config.toml
d_model = 256
lr_mult_down = 0.7
lr_head = 0.00728
MLP neurons of a small language model. Each row is named by its layer, matrix (down: output weights) and neuron, and shows model dimensions 112-175. Each number is 200 + 30 x the weight over its row's rms, rounded and kept within 0 to 999.
After each neuron's rows, "raises" lists the tokens whose logits its output raises most directly, leaving later layers aside.

L4.down588,200,192,221,249,152,245,146,263,199,180,134,195,217,264,229,203,172,204,216,189,193,225,222,218,241,197,140,177,195,209,166,205,200,191,208,194,236,199,232,255,184,191,160,217,214,240,157,210,211,137,210,187,240,190,180,200,233,150,263,184,228,161,216,154
raises: "ottom", "ird", "ishop", "asketball", "achelor"

L10.down767,228,215,210,184,163,182,204,155,215,196,224,196,174,238,169,213,163,237,192,227,199,198,207,188,220,205,212,219,205,219,184,196,226,245,183,149,173,113,244,218,194,178,206,143,179,193,158,189,153,206,201,194,186,204,301,211,180,221,223,158,178,212,121,204
raises: " she", " they", " he", " it", " these"

L10.down478,167,203,154,263,186,161,280,258,140,221,187,199,195,205,186,142,195,198,184,204,218,191,215,188,168,161,221,232,251,163,199,240,238,163,207,224,221,248,167,239,182,217,202,176,181,203,180,192,135,223,226,212,183,268,223,187,164,209,222,206,176,175,202,259
raises: "\")", ")", "):", "s)", "C)"

L10.down301,180,229,170,204,219,219,205,203,198,173,217,259,198,159,175,223,228,144,255,210,185,185,211,214,204,195,178,189,259,232,231,211,198,220,207,164,196,226,172,179,229,161,230,205,211,215,198,191,168,232,251,217,178,177,251,210,215,181,144,217,263,164,214,186
raises: "on,", "on.", "on", "on's", "ality"

L10.down44,159,242,166,209,201,172,205,205,206,200,209,206,221,239,188,217,212,218,182,169,150,224,196,142,177,164,190,187,203,162,212,180,251,227,194,165,294,186,215,215,210,221,182,275,200,225,227,213,219,160,150,213,210,195,186,198,212,198,171,177,162,217,185,162
raises: "ctions", "ance", "ions", "anc", "ements"

L2.down575,259,168,225,250,204,177,191,214,177,211,190,214,153,211,204,209,169,228,227,193,240,198,217,191,243,178,239,229,177,185,206,207,227,218,189,195,166,233,200,214,232,202,235,188,193,175,141,174,231,157,216,206,233,191,184,142,266,207,168,194,226,225,171,240
raises: "ge,", "ge", "itive", "is,", "ually"

L6.down1007,152,239,213,197,228,262,241,153,204,210,144,202,255,182,148,208,237,195,168,215,231,197,193,178,248,209,185,188,270,171,165,213,249,217,177,156,202,216,185,204,217,138,216,221,191,171,224,155,248,214,178,170,208,221,169,183,181,181,212,203,240,197,236,231
raises: "ord", "amp", "ings", "ings.", "oir"

L11.down27,238,230,187,199,226,271,226,178,166,184,236,189,179,197,200,151,222,197,180,203,265,223,203,193,222,160,210,233,203,179,224,226,185,250,205,176,225,317,225,197,198,175,223,261,220,187,223,229,167,193,222,147,194,187,209,204,198,190,177,180,199,238,193,171
raises: "hip", "ity", "har", "econd", "ym"

L11.down997,152,241,228,176,248,196,203,202,188,224,202,160,224,228,218,221,201,190,211,195,169,168,179,227,193,242,217,200,194,225,156,179,197,221,193,197,231,266,179,147,217,175,206,182,120,234,174,152,168,172,160,244,210,223,187,257,181,153,232,208,205,154,164,224
raises: "er:", "er's", "ers.", "er.", "er,"

L11.down597,228,176,228,144,231,192,189,194,198,249,191,121,218,217,149,131,206,208,166,163,262,229,155,188,228,211,183,263,177,175,169,159,240,175,214,204,226,203,207,205,197,231,204,164,179,184,232,236,192,166,134,177,192,171,172,206,213,175,202,215,216,198,251,216
raises: "ises", "izes", "ates", "ays", "s"

L10.down80,213,217,178,175,211,252,175,272,213,246,228,237,199,235,211,175,196,232,171,172,210,197,192,201,192,211,157,130,174,185,270,219,174,246,207,232,212,196,215,181,238,240,237,191,241,221,201,162,222,166,199,226,150,176,246,213,200,265,172,241,208,190,231,184
raises: "ain", "ained", "ains", "aint", "ect"

L6.down600,212,210,172,185,236,212,176,218,166,204,193,194,180,240,187,264,209,213,205,202,182,134,184,195,218,185,186,171,179,199,205,231,219,244,249,170,221,184,214,217,250,232,223,163,179,210,162,229,196,220,216,196,203,264,210,186,207,204,169,129,207,215,247,140
raises: "–25", "–present", "–18", "–199", "–200"

L10.down342,256,172,197,199,212,206,183,166,240,150,195,200,200,161,200,169,209,195,217,141,150,219,198,265,175,149,256,196,165,216,251,214,208,193,205,165,143,221,213,182,206,183,252,214,244,198,167,252,202,173,215,196,188,157,112,162,220,190,222,172,196,155,215,230
raises: " Your", " Away", " Back", "'t", " Out"

L11.down753,179,180,165,211,193,178,187,192,177,202,219,195,208,211,236,243,142,185,199,211,259,166,175,196,203,203,202,192,164,205,163,194,202,211,179,198,227,179,227,221,224,185,228,215,175,220,176,187,117,205,209,213,153,143,207,146,253,218,201,230,218,222,140,207
raises: "iz", "ised", "ment.", "ment", "ized"

L10.down978,191,208,158,193,213,208,167,216,203,152,205,258,209,221,256,212,138,184,230,206,227,173,158,236,196,169,194,231,171,248,253,171,207,159,186,221,233,190,205,154,194,245,222,264,203,263,176,196,198,215,190,257,183,213,194,239,188,200,192,243,183,114,190,229
raises: "er", "ering", "er.", "ew", "er,"

L10.down590,236,196,218,196,242,241,185,185,169,218,201,186,209,202,150,160,156,180,186,228,190,215,187,204,208,194,178,233,205,215,266,221,225,183,228,180,198,186,232,230,185,238,203,144,207,232,201,213,202,162,185,166,264,178,193,282,240,168,201,213,131,257,246,243
raises: "s", "es", "ends", "ows", " (−"

L2.down116,183,163,225,201,207,237,163,194,167,232,201,226,152,230,192,177,214,200,230,188,166,164,213,233,202,198,214,206,218,234,169,265,200,257,185,192,203,215,212,196,228,185,246,197,203,217,234,247,179,190,226,206,131,165,153,198,196,192,234,208,190,222,172,206
raises: "worth", "rupt", "lor", "ado", "rup"

L10.down540,227,209,168,193,186,215,259,233,204,261,198,254,226,216,215,209,210,220,187,159,186,215,177,212,191,195,227,192,216,207,241,251,198,196,177,161,255,251,211,231,175,190,156,236,192,198,174,222,209,210,213,203,223,216,210,212,175,245,179,226,189,186,169,202
raises: "ever", "og", "em", "ee", "ers"

L11.down310,179,167,188,200,218,125,199,221,215,167,214,222,243,165,227,207,161,162,242,217,203,180,169,126,194,187,182,236,177,258,232,204,167,211,200,222,212,171,154,228,209,233,264,225,207,126,216,182,172,154,187,221,150,223,234,190,223,195,185,205,186,215,163,201
raises: "ary", "arily", "ast", "ine", "ately"

L10.down803,201,237,179,168,201,239,177,217,244,191,182,214,197,204,180,166,228,191,218,209,219,224,180,171,172,167,187,207,231,149,195,197,223,177,169,174,253,207,195,185,186,213,224,245,182,204,205,262,239,192,225,245,196,223,240,181,232,181,168,162,230,192,175,169
raises: "on.", "on", "ed:", "on,", "ing."

L11.down656,180,211,236,239,217,174,202,230,182,200,234,179,202,192,206,267,192,210,247,218,214,195,172,208,206,201,184,213,203,215,196,166,175,231,169,205,208,194,208,191,229,182,185,207,193,199,180,167,178,212,202,173,179,222,181,189,188,209,207,166,240,251,219,226
raises: "ys", "ised", "ising", "is", "elf"

L11.down213,168,215,123,197,243,151,228,178,193,218,190,204,190,215,202,179,267,162,139,226,187,166,189,203,198,210,178,244,164,205,193,160,189,219,160,208,232,201,161,232,203,133,237,143,191,184,150,196,302,200,215,240,217,202,199,193,165,169,240,140,224,183,202,162
raises: " February", " September", " October", " April", " January"

L10.down607,161,196,220,196,305,157,146,219,185,215,133,154,246,213,136,188,213,214,202,254,183,204,159,225,166,227,189,190,205,194,221,241,215,213,186,172,179,188,199,233,222,265,232,189,176,189,164,165,200,178,154,218,250,154,170,195,170,212,173,188,208,254,217,218
raises: "ks", "ends", "izes", " states", "ises"

L10.down407,231,200,210,222,179,216,155,219,170,203,248,221,202,132,157,274,245,162,225,137,180,161,194,152,226,224,178,185,239,213,141,193,189,200,166,200,202,238,214,221,152,235,230,206,186,167,209,176,181,206,228,175,172,224,186,181,135,215,217,198,210,223,197,204
raises: "gr", "cted", "pped", "per", "ven"